From a checkpoint of a small transformer trained on Wikipedia.
Size: 11 layers, 9 heads of 64, MLP 2880 SwiGLU, 107M parameters.
Architecture: RMSNorm before each block, no biases in attention or MLP, untied embeddings.
MLP neurons of a small language model. Each row is named by its layer, matrix (gate and up: input weights) and neuron, and shows model dimensions 448-575. Each number is 50 + 12 x the weight over its row's rms, rounded and kept within 0 to 99. A neuron's up and down rows have the sign that makes its largest values positive.
Before each neuron's rows, "fires on" lists the tokens most often at its 100 highest values on Wikipedia text that the model never trained on. A number after a token or word is its count.

fires on: " and" 43, " due" 22, " |" 4
L5.gate380:66 41 37 57 62 41 41 34 63 45 51 49 57 40 21 42 64 61 42 59 84 50 50 71 46 59 51 42 64 44 47 47 29 52 38 71 49 50 33 57 33 68 55 58 50 42 50 55 37 63 49 66 59 68 58 36 53 64 34 62 53 47 41 62 49 40 59 40 48 30 56 63 38 64 45 68 54 46 57 46 42 57 45 58 51 39 44 57 67 45 61 72 41 44 56 51 46 41 41 52 49 44 55 53 48 57 29 58 35 54 61 60 53 67 73 60 65 45 31 42 42 63 44 53 38 48 41 44
L5.up380:48 51 42 41 46 50 57 32 25 25 60 52 43 43 25 29 51 82 52 64 33 58 76 30 46 75 47 70 56 57 35 59 66 37 57 48 50 63 62 48 45 36 58 54 52 29 53 52 55 74 55 44 50 60 33 52 55 45 43 39 57 73 58 34 45 39 59 59 35 53 50 36 50 26 60 58 43 30 15 50 58 56 47 47 56 43 40 53 52 35 56 52 55 39 49 41 55 78 33 36 61 56 68 57 33 60 56 49 51 37 57 48 34 55 38 46 61 46 46 43 42 50 57 56 51 26 61 45

fires on: " of" 23, " is" 11, " like" 7, " was" 6, " provide" 5, " qu" 5
L5.gate2249:44 55 44 43 63 32 45 47 50 49 72 18 51 36 40 45 26 51 36 54 35 29 47 34 54 70 50 59 50 53 37 49 49 41 59 85 35 56 41 44 69 61 39 45 41 83 41 51 44 52 50 57 73 74 60 76 57 49 49 43 64 59 50 42 24 30 63 27 49 54 82 44 41 47 49 66 48 43 38 61 36 44 52 55 46 39 41 44 36 57 83 43 49 59 50 67 47 56 47 58 66 64 33 53 39 61 41 45 65 44 58 56 67 60 39 65 50 57 50 50 45 33 54 55 48 66 50 42
L5.up2249:53 41 68 58 72 62 58 42 61 44 47 60 42 42 46 57 57 35 56 40 54 36 59 64 59 39 23 57 68 35 59 64 46 63 48 66 25 49 35 60 52 68 42 39 62 80 42 44 53 45 31 35 45 47 37 63 58 30 55 39 57 58 48 77 56 59 26 53 35 31 63 45 38 63 51 52 78 40 44 46 54 34 52 55 59 63 42 47 59 22 54 52 41 51 48 59 60 44 61 37 42 39 63 47 42 38 25 43 48 42 61 50 54 54 52 83 38 52 30 36 37 38 59 57 36 56 72 63

fires on: " of" 14, "ing" 12, " is" 8, "ian" 7, "is" 7, "a" 5
L5.gate635:55 49 53 51 63 38 31 44 55 45 54 35 61 64 49 42 48 72 63 35 40 49 33 46 62 38 45 43 71 65 56 49 62 55 48 77 36 31 65 42 65 62 62 49 52 25 67 50 39 79 75 55 75 52 52 48 50 46 52 51 58 23 48 33 49 56 25 46 70 54 56 20 48 54 63 47 55 58 66 68 73 60 49 58 37 38 38 31 54 46 65 44 43 58 38 47 59 50 56 45 52 48 60 20 73 63 35 37 63 33 26 44 45 59 54 49 59 60 52 70 64 66 63 58 52 50 59 71
L5.up635:42 37 69 33 48 64 68 54 62 46 15 58 51 53 75 47 54 59 54 50 65 67 57 35 58 42 62 22 54 50 73 52 50 45 47 52 33 45 59 51 47 46 50 24 37 52 42 55 67 25 20 34 46 38 63 44 53 48 58 64 50 37 50 57 62 50 39 31 35 34 56 45 27 55 46 65 46 35 45 53 58 46 35 56 54 46 48 51 68 62 57 53 48 69 46 75 66 58 43 47 47 48 47 75 61 40 43 37 54 33 44 58 49 63 44 40 49 49 22 50 61 58 41 40 63 70 62 50

fires on: " to" 32, ":" 24, " |" 16, " Candidate" 10
L5.gate809:57 54 45 54 49 50 50 40 36 66 35 52 57 72 28 47 58 27 59 56 35 33 44 48 64 53 61 32 50 45 22 46 41 34 47 29 54 34 43 28 54 39 40 61 54 80 59 35 27 30 48 49 53 69 34 44 58 61 40 52 50 62 53 54 29 32 33 51 66 72 49 59 46 58 46 49 58 35 73 41 37 28 45 54 56 45 45 47 54 55 40 48 71 41 67 19 35 65 54 50 54 36 66 43 55 42 41 20 16 78 50 44 47 63 63 58 51 39 46 73 33 20 62 56 50 40 43 38
L5.up809:40 51 53 48 39 63 57 41 56 69 47 39 73 64 47 56 55 31 57 73 43 41 46 69 71 59 62 44 47 41 35 41 36 52 75 36 60 40 53 44 52 45 69 61 43 64 40 62 24 31 56 63 38 46 42 52 66 64 55 45 39 50 47 46 25 53 21 61 55 56 39 61 47 62 56 72 58 59 59 17 44 19 46 49 64 49 42 38 35 68 37 50 52 32 46 42 30 58 80 39 57 61 60 45 30 24 70 36 60 65 72 74 60 71 64 58 60 45 55 49 49 53 66 53 46 36 47 60

fires on: " and" 33, " by" 24, " with" 10, " without" 6, " of" 6
L5.gate2207:56 58 50 31 49 48 45 68 65 56 45 37 55 35 56 53 51 61 47 51 57 51 43 60 65 55 37 61 58 62 28 28 52 37 59 74 43 49 47 48 51 56 67 55 61 38 49 53 55 36 57 47 59 51 41 40 59 43 38 59 51 55 52 48 59 57 53 56 46 48 57 54 66 47 63 50 38 42 64 59 41 48 56 65 53 51 29 62 40 60 54 43 40 42 34 58 47 59 53 30 68 34 58 70 57 28 53 52 46 40 46 36 57 32 55 61 54 37 58 31 72 48 43 46 38 45 64 44
L5.up2207:44 64 54 58 46 54 68 48 66 76 40 58 38 43 60 66 31 64 56 66 61 54 44 55 35 41 27 50 41 65 60 35 54 51 55 64 57 54 31 59 59 52 52 53 64 44 44 47 69 47 53 47 51 38 65 50 77 68 64 44 54 45 54 41 47 64 31 45 48 32 66 62 55 67 26 58 33 53 52 35 30 45 47 63 73 30 58 63 70 68 56 53 47 42 72 16 55 65 52 41 48 39 76 42 54 45 49 51 56 54 77 50 44 56 55 44 54 63 43 67 43 46 49 56 41 53 46 51

fires on: " has" 32, " had" 9, " and" 7, " It" 6, " have" 4
L5.gate771:55 40 48 50 48 51 37 42 46 49 51 45 61 51 29 54 43 33 57 48 67 50 48 46 53 61 52 61 37 56 45 74 50 48 41 54 63 43 58 51 47 34 55 57 71 45 59 57 69 47 66 60 64 53 59 72 66 48 50 43 63 35 59 54 33 59 55 31 54 41 42 59 28 47 37 55 40 31 56 59 78 41 66 54 62 63 55 51 59 59 53 57 53 44 44 50 51 52 39 59 39 57 45 51 46 58 55 38 46 49 28 57 63 64 63 63 48 45 68 56 64 40 44 48 44 59 34 57
L5.up771:58 27 34 46 47 66 63 42 59 44 62 60 60 53 38 56 46 62 60 54 50 36 47 26 56 46 51 43 50 60 58 51 52 40 54 36 70 71 46 49 53 58 24 36 55 48 54 45 36 45 56 58 42 74 35 57 44 34 48 37 73 59 51 61 45 55 39 46 76 58 28 40 58 79 55 39 32 53 67 62 44 77 54 45 40 66 59 38 64 52 31 45 39 51 41 67 48 48 38 79 36 45 52 45 31 71 41 42 53 55 41 24 46 39 56 66 59 62 34 43 41 37 44 55 38 24 33 48

fires on: " be" 23, " as" 13, " in" 11, "|" 11, ")" 10, " for" 9
L5.gate1533:53 35 64 36 51 39 37 65 83 69 31 60 54 61 56 46 47 60 45 46 44 47 69 49 51 25 50 67 46 55 69 62 51 46 59 64 55 74 45 37 42 53 53 32 43 34 40 55 32 64 56 59 43 60 18 52 64 52 51 65 55 55 56 58 37 70 50 45 61 48 60 63 63 48 41 33 49 73 39 26 62 58 36 44 53 40 65 47 55 39 61 46 51 59 64 53 48 66 43 62 46 33 39 53 48 65 44 51 35 48 40 36 26 34 46 53 26 56 51 38 37 62 51 74 36 67 58 56
L5.up1533:29 42 63 56 62 56 32 41 42 43 31 45 58 56 48 43 39 44 49 49 47 35 41 49 36 45 55 52 26 31 29 70 44 70 54 33 52 45 45 59 45 61 41 39 40 51 52 44 48 38 46 51 44 61 41 60 63 49 45 52 60 53 56 62 26 53 40 42 48 49 51 45 50 43 36 38 52 53 52 48 51 42 58 49 47 47 53 52 57 61 76 49 55 46 70 56 33 60 65 36 35 33 51 49 51 70 44 35 51 56 45 48 67 53 35 47 54 51 41 17 52 58 75 43 35 49 46 54

fires on: " and" 79
L5.gate1206:55 60 44 29 43 57 25 42 40 39 43 40 58 43 26 28 49 77 37 57 45 51 52 41 48 45 64 50 55 44 29 47 41 54 43 56 51 42 36 42 43 53 60 34 52 38 38 67 48 52 58 44 53 58 24 56 66 55 37 43 67 45 53 56 48 57 36 59 37 20 62 38 30 52 32 18 51 37 61 46 61 43 40 60 42 47 50 49 68 54 62 57 68 38 45 59 21 73 36 35 45 57 58 80 71 49 61 45 57 36 52 47 60 41 48 56 60 50 37 53 48 39 51 61 44 37 50 46
L5.up1206:68 53 32 56 49 60 40 24 47 32 36 38 63 36 42 54 53 74 49 56 57 60 50 33 40 32 49 49 58 56 38 51 38 42 60 48 61 57 47 73 60 54 66 50 36 54 42 57 44 45 37 59 37 42 62 43 55 63 58 62 69 44 51 31 41 38 37 70 54 46 55 44 66 41 44 34 65 35 58 44 33 50 54 58 35 44 55 51 50 59 37 49 62 47 43 35 49 58 48 50 54 40 39 50 56 41 37 54 52 45 41 24 43 55 35 56 63 51 50 56 26 41 45 20 47 36 41 15

fires on: " |" 34, " to" 17, " in" 12, " of" 8, " the" 6
L5.gate1408:19 64 56 41 47 52 55 49 53 45 31 48 61 51 53 47 65 69 64 53 39 50 39 48 51 33 51 56 55 49 43 38 49 60 24 77 54 29 52 67 60 61 62 68 55 45 61 40 51 54 44 37 68 72 52 40 58 63 46 46 48 44 68 51 43 40 35 61 66 62 53 29 48 52 46 56 70 54 77 68 55 52 40 38 40 45 54 74 30 37 65 48 54 55 48 48 63 72 67 74 66 36 52 52 64 54 50 61 36 72 45 71 54 39 43 44 28 30 48 65 51 58 38 75 47 37 60 47
L5.up1408:53 51 33 64 28 66 48 49 62 64 36 64 45 52 43 50 59 35 56 39 44 45 36 54 62 42 64 57 47 67 47 58 44 55 70 48 58 46 61 54 55 50 60 38 59 47 53 66 45 61 56 49 62 36 40 28 58 76 61 59 47 35 73 37 22 45 51 55 76 54 49 61 53 48 57 54 43 73 56 69 67 47 31 57 48 59 64 42 45 44 50 35 45 60 38 57 35 64 60 53 45 55 55 53 68 27 64 32 50 56 36 63 44 42 52 44 41 35 67 40 47 50 37 52 65 47 26 40

fires on: "as" 16, " as" 11, " between" 9, "an" 7, " in" 7, " of" 4
L5.gate2043:44 62 54 45 26 43 63 46 45 64 42 50 66 55 28 51 55 46 26 39 38 40 57 41 58 62 43 61 32 34 61 40 47 63 41 54 51 55 40 43 42 42 54 42 34 58 48 46 54 48 55 53 43 55 28 63 72 36 35 36 31 50 64 62 25 40 51 06 55 44 57 55 74 53 63 55 39 57 68 64 60 42 54 63 58 50 25 59 51 69 49 26 59 72 70 45 60 64 39 48 49 50 51 41 34 55 67 52 32 45 55 42 41 38 46 34 64 73 56 37 50 55 49 55 51 88 65 40
L5.up2043:46 34 59 54 46 46 55 45 43 49 51 61 62 45 29 58 62 67 41 50 55 39 36 61 56 46 54 39 48 76 38 44 39 55 41 56 45 54 45 51 44 46 71 32 49 49 57 51 39 60 18 52 53 54 30 51 65 53 28 63 48 38 24 54 39 46 39 42 55 60 59 61 58 50 54 65 38 40 56 53 59 51 42 38 58 37 47 51 75 72 41 55 45 55 60 58 46 51 60 34 49 29 50 59 24 47 64 34 42 34 52 25 41 56 58 47 57 64 63 26 43 48 45 57 46 66 35 20

fires on: " not" 32, " to" 10, " have" 5, "ü" 5, "m" 4
L5.gate2495:57 60 35 41 66 50 38 44 31 65 45 60 69 56 25 37 47 63 44 49 55 46 44 34 52 57 43 73 67 39 51 65 57 64 29 53 36 72 42 41 52 54 52 34 39 62 26 59 50 55 63 41 45 32 45 50 54 76 41 42 20 41 42 43 39 39 47 37 59 61 39 69 71 65 54 64 45 32 29 79 54 52 41 61 47 41 41 54 43 60 37 35 79 40 71 48 70 44 33 49 23 43 63 48 39 31 54 51 58 60 38 53 51 43 38 53 45 61 61 61 55 45 26 52 62 61 35 41
L5.up2495:52 47 54 50 67 47 40 71 29 51 62 42 58 57 56 51 51 49 45 73 62 35 41 62 50 70 45 66 57 26 34 53 65 59 56 42 34 56 50 58 35 53 49 44 60 60 48 49 45 25 46 42 54 34 51 34 45 96 64 61 50 49 53 45 46 41 36 36 61 57 69 39 60 63 61 50 54 18 64 62 46 57 46 36 38 20 38 68 29 65 49 41 66 41 41 49 50 37 72 68 47 71 55 30 45 62 50 54 62 38 43 63 47 44 35 71 44 74 41 65 41 25 61 53 38 59 48 80

fires on: " of" 25, " |" 18, " on" 17, " and" 8, " 1" 6
L5.gate2522:50 51 55 43 43 31 48 46 52 49 38 54 71 52 39 46 53 49 49 42 48 43 57 59 50 51 56 35 53 48 52 66 66 58 40 52 49 37 51 31 48 29 45 52 51 24 27 46 39 40 59 35 53 72 51 59 58 28 52 48 63 53 33 44 54 57 28 41 51 14 38 41 54 35 50 44 59 56 65 51 49 65 44 66 39 48 58 51 31 42 65 30 54 57 54 58 30 51 49 48 57 52 51 32 57 74 62 21 64 47 39 65 63 42 61 38 64 72 53 51 59 38 41 59 77 56 24 45
L5.up2522:55 67 53 57 43 22 37 35 54 41 46 49 58 31 42 60 41 41 59 59 87 54 58 36 48 38 52 33 71 54 54 53 58 59 47 61 57 32 60 47 36 45 59 43 55 49 40 38 44 37 52 43 36 71 54 76 55 71 39 53 78 46 36 53 53 61 38 49 48 47 55 57 43 52 51 39 34 60 35 47 62 58 56 55 40 39 43 54 28 41 52 43 66 60 61 50 33 47 36 47 36 42 52 50 46 59 48 20 55 28 57 55 63 65 64 58 63 54 64 65 44 49 42 57 64 32 44 55